{
  "d_model": 384,
  "n_head": 6,
  "n_kv_head": 2,
  "activation": "tanh_gelu",
  "qk_norm": false,
  "attn_scale": 0.125,
  "extras": ["capped logits"],
  "init_std_qkv": 0.0183,
  "init_std_down": 0.00458,
  "beta2": 0.98,
  "weight_decay": 0.53,
  "decay_fraction": 0.626,
  "dataset": "wikipedia_en"
}
MLP neurons of a small language model. Each row is named by its layer, matrix (up: input weights) and neuron, and shows model dimensions 16-207. Each number is 500 + 25 x the weight over its row's rms, rounded and kept within 0 to 999. Numbers have three digits each.
After each neuron's rows, "fires on" lists the tokens most often at its 100 highest values on Wikipedia text that the model never trained on.

L5.up1144:530501530508481528531522503438535432472477464506502519556496497517505500504529459457507492476476504504479520525498518494532518538480519466469494483525484508523498509521531540558496480468490470519482490479476507485492517475530482458513493513539516510485521485510467475491483492463491465457568512510529485521526539488486503487480489510500547507511526502537485518520504503557494492490495528510503483492476519489496510504465495555508421542511477495533496478469514520486494477486491544501513493484445484489512478488506487492498509508510483485454525471513531515456487491502456512477
fires on: " sub", " As", " start", " head", " main", "ty"

L5.up118:514533470528511482516514481480482491487478482489460525533504532517506479501534508468544495537517485430489520498501485464538504517516528525505482468514512509517502499513561487493497491511520513527503534521534488515491520515527515479456475539494498514498488522536498535494497491512510490486514446528492484477483490540465513508553513493478532510499527480511506518477515463476537531504514482480527538511479517426509517541491547501507472529510519527476483512522510501470483480513493525528546521512496518516538514442484535484495523519462521494513470507478493496495509502490439458496
fires on: "ate", "fer", "at", "ide", "re"

L5.up1069:469527496478475489528467494512499511502470528524493480515499529497502483477539545488554511517455504509488517496507522483572489435496535499448480503430465477503501538526509487531551474510518496478507493473507496527520514479441540466485512526464523445465455523527537481520487463496484475515487475499506486535497493518486472505489518490517506484493497480515507482532511511496525487479475449522449434546510480522506490451495506495481485495475497480514500512480514508474521531460500495496508487510510534507491474486508475489469533544489523550493525503468507484505533491522516491512
fires on: "m", " Ra", "and", " pre", "y", " law"

L5.up230:507527489510462490446507485485505526512550528511556535520504549503514534482500473524523489493479488537512509498470499478493475492516469497540518495475505458463492515529486535513481507525506504478509516556508569442538494479485543461531488502468493470479488506453496485470554499491489504528535499490499526552469512511473545509508496504465521471519508475514509498511514499544520487524519486467504520540490522468470498542479495516538544521443516485508489534470503528456488505509496465483461495549468520504529490495500506466483482492468519530524471508465488463536470505499484483496
fires on: "p", "fe", "vo", "ri", "po", "fa"

L5.up273:488532499458478532496498494548529484468493484488530528513500491486496516464489478466490496509507488475509523517494523494495501543487493496516529488481504547498480490487508515528496489507481519471477506510526458486509497487484502529514470510519491496562539546516506470497493495511563499517490486465473515530462479488519542515480548529472506483498521512495508545499515463498509502526514508502482525524472529493483485513530513487472504482501527500492486479491526473482507451494504432505484478472516510517504497528496518525489464492470546529499561532523497503511528488487544517429
fires on: " Per", " per", " The", " Pro", "com"

L5.up1114:493481547488517486544506500452511539497461510497488490511489516578515465491478516476508485484516508468548526448505495547485524522489538500522487523510479500484479510526475506484510505552532467518462513490449476521552459492520499499476483512506502492505495473496509473517507492514497498510472493474472519517479459532492494503551492488463517488493456510518485513505512516489482513517556505508494471463501506544495470510470554451490504471510452510495495511496523492510516533458536514457493506445466526503534507483504468466533511531474544473514486517494485496475476480508463495517
fires on: "ra", "house", " on", " Street", "tch", "ill"

L5.up902:491505531469460466524441489457530488459466440506537483516499533539535460485511499491513525476494512504484529530490502504524466479553487475501519504517529521508486499512482442486506503494496497518498497539493484550532479455512492516525469474494483484503499497496497488531500475525480503485512515520534490538504454480525469476498538486535500509503524537515533479525481517503470540514508496492506511543506513496483533504491542491486481503494506488494484486496497510474510483473477482479486491487494512515460520517504477481498498517496511547477503500516486500490513481476465513509
fires on: "W", "ter", "th", "lo", "w", "if"

L5.up1494:506529485486488493464497499540510514529518459537502521477492516498493483525501514470484505501484488462468501567483511480514509519520534492526488513451531492490501473442529480475538504516511564500489481539507495466523471472466475501514489462532445489452552450519488523481470473451534493505516515477520498499457469494507524537458492506475532524508543512518464473525500520557562481491515474521473511547496503554485501473451501501511517557509558493506483491513507511514519480498532484474503493498494504553521567543519503548464497517448492472477531488489514489548513531491515551520
fires on: "re", "la", "po", "d", "on", "er"

L5.up1264:528517525444546465460513507521562454525516514516519516475465463519493497524468504494493523494505487498508532492510521489494506471478504532517499536527480517465483486523475465507508502477464474493460493488501531463541512525506546460540508499521453522494480561518474480502474494502532493489497509465480522519484494513511473514503532511473520494490519494505523458528515491548507471486518480506513472498449498515445488523498503511481498474444480478493501509497474543502495505521467521458482499501503513529540525513524498491464482510495522458480529485463491479468508502496565506512
fires on: "con", "er", "or", "ist", "ber", "mer"

L5.up567:514494471486499502504486519474490530529459483507484511498515499535514497469530521468544515487517496509528536502498505444512468462520516486542495491516448470513489484516486501491472509475508516461533486491545497439559472557529541512511540435489530523506532478504543488535525505525513505497508477508485452537489492475494525536502504523476479475444505495508478443547470458515521495515498513487463536556516519471522512481483494489495508430505479504500464543524507517506474437445528494528529530494436525498506527495495490539491538491514468465513508514469559474519454486507521504510
fires on: "F", ".", "op", "ff", "ck", "ock"

L5.up64:490471500526477513564514478512475485466430513470538469535497512525498522545506502499480509496479478460522524514513501494493531501493520444528521528498500472496482517492531505522473464511482544498510489493506516527497458539489504514469499497453499492478523520500516516510533490483471483493527504504521503498470490533492494515494518541476492455496558490508495503523490542490487488535503509509517476482479499500508462480523490530496507548471470504497479533505525513467523467525455483469532483468491501495518470486477493505492524507508488519473460499514503517535480495503460500498
fires on: "tion", "ence", "e", "um", "ub"

L5.up1392:508484500496442495499514503525525498500536476492525477557452493525482501495476505485470468513492537507511490474492487491523532524487508496481459473527512490502520487486517545508495467501542522472481506506447505512517493550498487468536499489507462495509535450468506483458511519472475522486509515487505541493489524498515520499518535470495508461481528440521496517528491540540490503547532477506464488527537486540527557523460477539515480507528508506527462479448496518497504491506487514540461491489474501493476498475490512470463561518502501545502505504500513488519518481481512513482
fires on: ",", "t", " can", "ction", "et"

L5.up1096:526516485490544492529508483493508492459472506497494479503484495491551442502481478463499490503502531495541529507449515500501465538520501527468445499525492470478491501527538486477462477535463493505456551532527480475521477471519497497505482504538478459471517487498527485475492462478504490513557457486516481514494477535500507498507518508488544511473521463516502512555521437537460509498467514495528458477454549503483523503467496519475448526517486490496545504489466534467471511481509470520444501492512501499470491509522508494466484540467533486505532530516513536471529522486496508495
fires on: " Mi", "ti", "ni", "mi", " Mu"

L5.up824:544484511531485539482512499518490490511503491499479470482512529471472496465500533485510513484471504500542529483478491449512478486498501494509472470516506484509514528490529549498500474523488511515506508503474474519472509505498503489512490481533484445463472553547502525524494497473465488518501496499476504484552438538504492534521511509516526497443522434528439464483481485498489456518503496522516493484470487415510489519489519497461461478489466484528531486529473530479522484542529483498536540506485474460515473479506524478500542516498473502518509474501514468450470548520485470479
fires on: "ct", "et", "ta", "---|---|---|---|", "ot", "ar"

L5.up958:535512477531491487484531522518496491479477494506504501540506547528510520523497490451521503502511541492497523494493492502513515537538530484477495510518493503503514551465525479462505477491508488505535489486485525433479481467485503485528521477512513475525539543493521504496492455461525490516512509522499527485503502536470505535526466494442461504520484534502493517471486504531519493486490497488504538473480495518455504476479489495484475496498485490490491479485515514507466495510467536479547531489485516493499478511515508521507519506449453510495467475546531461563458496489497478534
fires on: "s", " F", " Championship", "round", "gue", "'"

L5.up173:511497484502516490511539492504481444528515502533490525519552522450478540484546468463527471460511481471466511531480480474503490476511472484475505469536541510549520508498548508526555447479503516506548505491511462487488474464524501445554491540469535519507477504491481526515545493457463462520529543492462476516493501535485486499493545514501523528466546511500525498487521538500486512509542529495513525543498465501488482512518499527473492482459461544531494525490498526490484518498482474453450522484514513465488489476502506458477547524488516498486462471487474491504466493474529520499
fires on: "f", "ur", "th", "at", "if", "u"

L5.up697:573463481566512487537478526494489498444481476464468515508492492486518443462490543547511565452508469480506544503491452523506497499481533480501522489524513523515476503494484489514560515478484503497501541519495498479526500500484548482489526519527477536514455542512494466509541522469524489522492499553486514478489448535517489498521492495465488487496521492515502459488452505532505468474463473482485473465468467489479529487526542508488460489547476556488479490481459546486502505461518497519461469488500495524573500472502548495476503537494511512465467519464507529488488494510498503526
fires on: "ve", "gre", "ig", "\"", "ame", "re"

L5.up1162:526498506492527474498541468543504476542463482502520468520494471521488495474483560464506477520487494530507506491501500486480510455513478508497471463491480486480455494505504508538516529469502487512484483501476548517505492482505507447530481527527518488474502524502511439502554525504485454496472490476519500510487499503541466573504496470539526483527476505547510514484497547479523490499495447519515489492469513496485560499514506515488497501490490555490517537488507508448519460455524480500474512482484518503533525509506504481502526485489528500468531484519544492493540467490508487518
fires on: "fe", "I", "me", "ed", "ic"

L5.up340:506540515516487474495547541533455484498498496540500507521510500480469462522474512488488527501501471482536499525454518484498453506523506529481511491501485454468463522511513506517512504535512506503492545488503433513534457506512521512524475533491504535500465495508505478523507452499486495491465555516500504496517485484519516518472525478486502516509558507539488472531513480526481473489527476483507475488488493492512481473436515508446499500525541555489516484484500510488511469551494502530454518499501508517488474483526512497487526548495507514517518494512536468533533479512482508512
fires on: "n", "g", "am", "er", "ro"

L5.up598:524489475489488461517522497496541494537513567527516492505489517462524484476556480536510502451498520537508526483516515533505485534499499527546491482481498510502487485484493506492479523486513510482492452513489466481510478525510515522486517550485473493501522484515503510534527500507498500531468508492479508545520485498492496494493472522552520510512532527478491534518494513498493513433459500490463454449495490464498497457482505579538427482546508492500498504536500480532476471460486502519480526526468519482448494464480460505487455539457481517513509527505446463458516486481479546547
fires on: "y", " and", "ter", "ke", "\n", "ative"

L5.up1080:543464541532489482512512489468511532452474463459529515512508491505510462539558448447488512500461470584469519539482468490461472506503513473514534541540527520459550509543502530550515511514466505501455525494446496472505519483462534513521525484492501516512493495512544496520503496508446488486499503498519488464479438521487514536492509485511517472478501493556490487543504512504516508517516511525522498522507543468475499491498514544476509502486530524481503515510503540503486494493521511502482493496500539502535517488526493467525507477496457479484494469476475488456536538510494515494
fires on: "gu", "ot", "age", " U", "t", " not"

L5.up1448:495505499521437497507533538562491487442493502505505476555548525500505460509503522489497492465491499525510491550533496498499462478513468481530503490536473480506511492539485519476518503511501522473489526500452519489512517454490534524480488504507518507526475491496505480530487474480483481559484505464489499459547496525521473502553490490535465491506508532534475482505507539473519486511494521491511483475499485469460476502498493530471474516495533535462503479527467496493473530520492522476486542488463469463492504474547426523507515516458495495506488479542508489469515544502483510506
fires on: "g", "am", " not", "al", "ig", "w"

L5.up1002:502512536502503476560471502514500476514476479489480452517503496500499507501494494470523522512479500522513477526472473472532490452539522479499496533543534463504539519492522462500512500487500515509513510549447488520523484486501517476549492475468503505494522501499492512481522536516491457490499505493486508478498483507470501487544521491499482502539504501517512522555538527503489519554461496504488509517520488519545524516508499528487485438479500523510462503528523495417507481481430512484476520487503505520522537495498496504477496488514490509490509515519473491493501526497510540453
fires on: "ur", "th", "ad", "l", "log"

L5.up75:498551464457490493524537536503505481547527499506484487522496545546535509472520506479483470494472514477531499472495555476524499498552476524514480504508510491494496538541527492485494508469496505486471549539516553477469481503488497491486480474493499510448528472495512471512486496444467474517524499517486495536513507533517471521546463448428468520554551526507470506517511496505510514523496502520477494516529524501499456488530487502482472525494514507439516489474477512503473499493489470523478507535538496466461496504505524485486549563506502524524518520501512489546536499458498518514
fires on: "th", "at", "na", "ni", "em"

L5.up259:505490504507531484507498473501488477499508522495491515527453548489529477448462532526457482517442488491533524515497541521472465471489506493493504512472502471491511531496485513539534494538512523439485480490494473490509482428477497479468487486505492471484480491516491486506507478501450479547511528471525517525545480531457570527504557478449503561470518494516469531492509498508445551544524449529514498485481502502476518524435484477498498493527485532539479486490479486434486490511455484483483483440497496511511445510560513474483480515490486489503521532518473514479510519503508525498
fires on: " st", "tra", " Pi", "gi", " Tra"

L5.up738:496528511520489493467525521504496484495496472540478476518511504441522510507461492520505485532515520497504489512484526469532466532529458477462550500483435472490517526493503527486522537512498462494516526522483501511480497498503469483540508522525498529506526522541496504428550503514478491548518484508519507496530519534502473482522491518512506462522543490489455513503464497539454507489447493508495502492527499497498498475476510485456505563513491496477512459490524532517473488489524497488473518530465524481505483508522510440498538531477467499520482507445489475459453471532506464525
fires on: " second", "'", "D", " third", "M", "3"

L5.up380:485468530498481497470481480462505486500467537550465478520464503508518510489534470486490524500498518502514493500505551484496479495492530483525487502491556555504533470498534507512500476520522541500493531538480498504539502486479510500516571502517484476491543520466545465510493493484524507480495493548492500520483503508536518518502504485490543523513536526465512491508480484520537478490451460548507486523497508479508527504496494524476465488479503514473451496529526495481492497464469514490486452498486508534509441515488519482443518488447541510489530492509527518498533489510498502515
fires on: " announced", "mark", "ed", "est", "ay"

L5.up1133:483491491517470456523491527522561507493527479493489497489491515558510477479512531490524488515499496503514546481521484510499473508548482507539483531509559542456501468498476504508458489486564481520443523493487530476511481471513561483509469532514505482497470492498456467506506505488490513470491518551497468494477506526521498505477528530514506466500485495512462457479477480534542519483520501529473475521514519490500528507504523520513457485476532489463462518518567471502491485440506539496532500530455487500583521486519535530525489505515516473496480494513526481447535493469513505522
fires on: " Republic", "ter", "li", " represent", " consider", "le"

L5.up1100:477473455494483521491499544505530530481522533504469460470527508487510507523514489470496490512511469537508487508476485450513498457500464522527469550466492505493521489508527540522488494463490520527498536522497485509508471530521510505498518513521507520502482468537505504480507489501461498538508479537499546507440495545509490503503494506456503512534531512524505507501509497485529506495482553460488481490495504520533517547470476447511449504509490462487523500492517467487500491412496472521492497490501463475514490475522548449508541510486549508481513479524490541478488501476511465460
fires on: " O", "co", "96", " Po", "up", " Ko"

L5.up801:486492503488465523472494461482548449523501503473507524497508514476517516502492499493494504496473507479487505512490466544526460512481515509466473495481495512480468500491499508498500478554510504518467494502442525523501478510481492475536533483509509492498535532452462447510514464506496515515566518509479487532488480512560498489511492490469533517544538493514503515540477479511475563505520504495445473525481538538504525500483512543502511490487522522473436536466514543491487457485481473487448504511482513474553504464510519555543500510503521522467485485509509496527538481483512518483
fires on: " c", " The", " has"

L5.up185:508478502506509484508553516523475520540517483486492481525527513479494495493483442445567520443521512479517494526501528545492514502490542471518510498529504498494514527538552492489501511534518492469508502537484472489525467494558515428503464495486470519507469509497500470549507495453493495547535539475462487492530510511476503492514482493453546487516517498511491498453492527534480553503484501480534540467510499491457485484542514481528475498491461510471473517518516540468482477517518524521466506487504477516483502470520461473519535531502495515466501491521505476495483488462540530533
fires on: " Al", "al", "um", "om"

L5.up1108:453528514494494481493454493471493514541515519489495487507504541519518542524474495437488483478478501461470524497470502505546506515518500514468456528518532460468516535503491483454525509516461499474510479479471533513489483504521477489568549484513512491513511506525484553508477514493511493502529467553479527475436568524564491482488495492486466507514522483512518568502526545515478502479527523465449498534522488527482469507517513505485487499484520509489481492507509504478477497476470532493498529512509526508485472491482459528480488513480487503470494509496486495499445520519525511517
fires on: " g", "o", "f", "ad", " con", "go"

L5.up247:477503500477483495493507496494465496531492528526475496510505495501503487519492477482534444482476518522550484462457483513503499492519547501530479559501508538483506447507492512495508499498519476527456482533467544515486483477507547441528487466482461492515495508453529533461481517519517512509513505508482494497475546489529533472502481526462534464505489487523466506521494474506458526550492490439502526527523500498525509515464495515508499510533500502461463487497557540525495454524489453475482526567429447499508494482500527506545479512511501480481535493487475480506485537531488534490
fires on: "u", "ri", "s", "th", "hi"

L5.up986:476556492516491461513514498523452512505492507526536525513499485470520499460553543517523499461507470510517493569488476527482504499499478530484467513481445533466488507532492512522520481499495530455513508526536488503487505497553523509516498513499500516524485490473468438492515514484516477504525499478515493550510509495494548498522507508489487463487466493501516539510527494501463496503501517501496485484510474525517512499508537490484490548511514479498445548526502494459472509520546505502494506474503471542495554484520473487431541523514488500508489503482498520487553457491497537470
fires on: "n", "d", "b", ".", "am", "hen"

L5.up333:509522490502468469495553502511526497534511467493517524480499519464499484461508515541480445443482561528541508501503483504530467485496473502507494550496493501518505453535480547497512526492492529485496468541465535511478489509510471480518472507457511513534520511496513511476495477461503485484509488479477514529499442513487454533544491500490520483480518464538494510500474533479478502519532511492486510484500470476532517469511496504512518492477520484512497508409492505517452485480534495455533523479483497505518508488526473468490549521562484500541481458501497490478531471495448474513
fires on: ".", "ph", "as", "n", "t"

L5.up1453:539476497440488534514496515528507496546506515506480471504516470506485464500496493489518503542468516516518477554522498444486478449522503463491494530487462517467487498497501487476500458535522472508504504500490469481510481517534512498492495494447495526507518493462531460471550550496493503473485489520546498522476466516507508509477557451525488515444494530518490467510525483490506545505512502513505529484497533506480490463488498476515502524494527495473521538480516489494549514527491517512514543506481522483513549496534505495499526492509479504510480523524422514490470481495505540516
fires on: "el", "ga", "A", "ment", "ual", "other"

L5.up1460:487529426498498524524518521498431478465510543510515477510470547504522503481477534496548464509488536486510524531501491497520511497529462456513517460501512478486496540560507502505521511525511498478526507542537540501521450442518447471493539490487480527547501491483458485530486492474493483531521531532483513469480532501507464467542501485498514524538488458479493490490517512501468515463498532503503539518496527498495528463476509545543486515506534518510515487496475501491502523511488521508502497494476502486461512427545469506482508506487519484453510521535499494512498501469469492501
fires on: "te", "al", "T", " Ba", "ed", "ft"

L5.up1306:513512529520498482515491515512567505542508503521523492510523501527506542496514501485507490458470522558474479481480551467485529482517515492542523499513482530492540529488494486488480473485480526472461540506535507490516517523491490490532516576503492500479530464546488458503541508459484487483498518459536482476497512505505494495510525547533527538478488468517516528541518494509482509472537441550505470487477499497470482501497500564471479485506524509523510488533527506496486537490471510480476549539538482528499508528491492509463520527471525493512526477508471488458517505481505489513
fires on: " =", "li", " of", "us", "se", "mit"

L5.up560:443536517494512527515483515499473455504491493511531501532498495464484509511530511528498500508454507512494571528489516496495498524551512498480522478523466497466480504489481517517472515468516473496476482529490524454473492566492473460491492534508522487460474509517502489519514528495481499516480509515514469491520488516507464521493486489503539474521516514505491535505503461488494529467491513490543517500485511517496496519515522545493519581541504540521495514514510461546511474485539461528462492424497495501505483480489497491499502516517500497515509520489482471538540507491533486516
fires on: " he", " He", "re", "ne", " been"

L5.up1375:526509504452487498489518510506486474489513503496491474508503491522502548532466490569542528490508538512502486521487511527491488520482521473478488486476482487498439481526545465509484473523515463495510515542493526524498530531530525467536468483529490495485488503496487492491490502521500504511535524496511493515488499536516513481518552484481494525476505477475477479504451511460459444489513521485508432483523469480522552515540487486513476504438443464469514493505498488541490491453474474504492484484524480481500482455523531458490533493487503542506507502483496507479522519491473480502
fires on: "k", "ist", "th", " other", "al"

L5.up992:506521505469517518502550560480504505501459532507467511493475499475490487499508487513498503508513515560542477542488539515526455571446499518501537493497556506464483517524519498490525526503522536495533487503563431477528543491472446464505485524526471504469503525497455495436510527477489491502489501493502489486527479544495484486493542491478508529477499472488508491516496518575487513509465480557518485512503492493491489489518517510439516514521468516510472519480501517488491520524476512493538515463492477507495492539539496493508508514495473531481479495472431510505536482503502522483
fires on: "b", " b", " mo", "ab", " Bar", " Ber"

L5.up1365:531518468453500493510493559546492505512504487480519495496510534530504471514553500482516526487512472509472525505490453486499475519497499510487529476511471479528519488542476477490461467534491530495466516499484451483544509535497541457514445532518496506511466537490486460506549486483494488538487547502460551522543485477499542507509531484444489517517489489558512465504475489517502508506490489482484511493535479471477497533517507519481500504437467515497528511478475490532459506525537445463466533524463484502501463508506520533536491557501508502511529539441507494541501512503483493541
fires on: ".", "\n", "im", "fe"

L5.up330:513548461526470491481500541515510526487487512500513531479490487494489483481508533520513498461491462505509494483462512461476512497507519521463482513502529490485539528519498505511507541470484520518479516509476521509530505500468507509532483506569535470503495490462518499477507498520485491530519520506555508512512475469501474538475509525520510487484496490497520500498501517495495516520497477485539510503504485490508491499494538513460457557485542522485508495517511501476447471526491471521475488513529508504493501522505536496464510539532490558496510539436519466508540497472530497502
fires on: "v", "ev", "em", "am", "le", "all"

L5.up1327:501528520526491506509529464480536537491477525526477474503476524528546458522480529500496497520488522498474513532503493497508506498535484528508505494524492491467523536485512484489503538489503496528483537476550498474475489486510466526535495499515471476543533510515484492481498526493454479486504508491462467521504512536505508501459500458465470495467470502530501552457512483535504496460497562507511475511417518552481524511486491471520497479458490555517475503484494535462499453473497482513448489509504527535483493525523432483470453487492453491514467486511505474540510527459513473488
fires on: "i", "a", "la", "li"

L5.up235:473546487463481513568456527524515492502518492529504531512506506457518494522544476479529485486490543504502473536509479476544525484512466483488496479490494536514497483488502477495454469502516457539481522490531534503509481512528473516520490523462528506497517504483475441471516467516513498539506489469472514527514515499479571484556485482525521543495506535510466488502511462465505485479505517470506517495506530505538498493481503471489463505447463494443505525489492487438506499465526515415521528507464530489505476512509450516483509511517443496505502520475463457503542488504529519490
fires on: "an", "e", "i", "r", "n", "ri"

L5.up7:497489501512505477511527477538544510455438480489474496581570510513488507490521494459532499488496512470503512508543513492503476481556533460542559482530499489537495485504490505502492498516495513504471492522517547487560500498517485505524503520490497479499482490473471476497530489459525475437517522475525491506510490491506518512504508475485503499482482521521505474493500512481516526508500542451454501502496483536485531492466520497508514490507562478489487527528497506501518471513509502463530537517483518469511529477482487522529504479469475510512508479534512492459505463490490527538
fires on: "um", "it", "il", "p", "and", "el"

L5.up103:482521517534476497483532496525477517486501474507488503503522520529496501493433524470515474514505508514517515495500490534514493518537537495491533502444486479552500537519464542485492469530487512462529500490494563463488486480474506475443471519498497506488545517448494545494500457483514488506502482466514525489482482515512506499509438492465482502470520495526492510480514486524441497508530510481457494512524459481518480544522489482500522503481514517501479529485518523440510493518496525472525477460478550487512523520534490523474505513461516514476534467513502493518465532506498472499
fires on: " tr", " g", " comp", " gr", " record", " event"

L5.up1043:510479499504520451515510512499479509460458485490519494557465485515513481515510509542498502493553450506454488500489475480507466469522504508483510472474493519488457505576492476522469483506468512512471480508481487515488513489456518521498523514483448493499496468478504503482463497427496486497515503494518500512511475503490566551514558500491485463508502482468526487509488526531455485505462509461481461491480462527505518547508509500472523466519520514521466534496476520528483525514487498516510475466492508522537467493516445505485514520499541547544521555468547517464495508508505483531
fires on: "s", " ", "n", " mi", "an"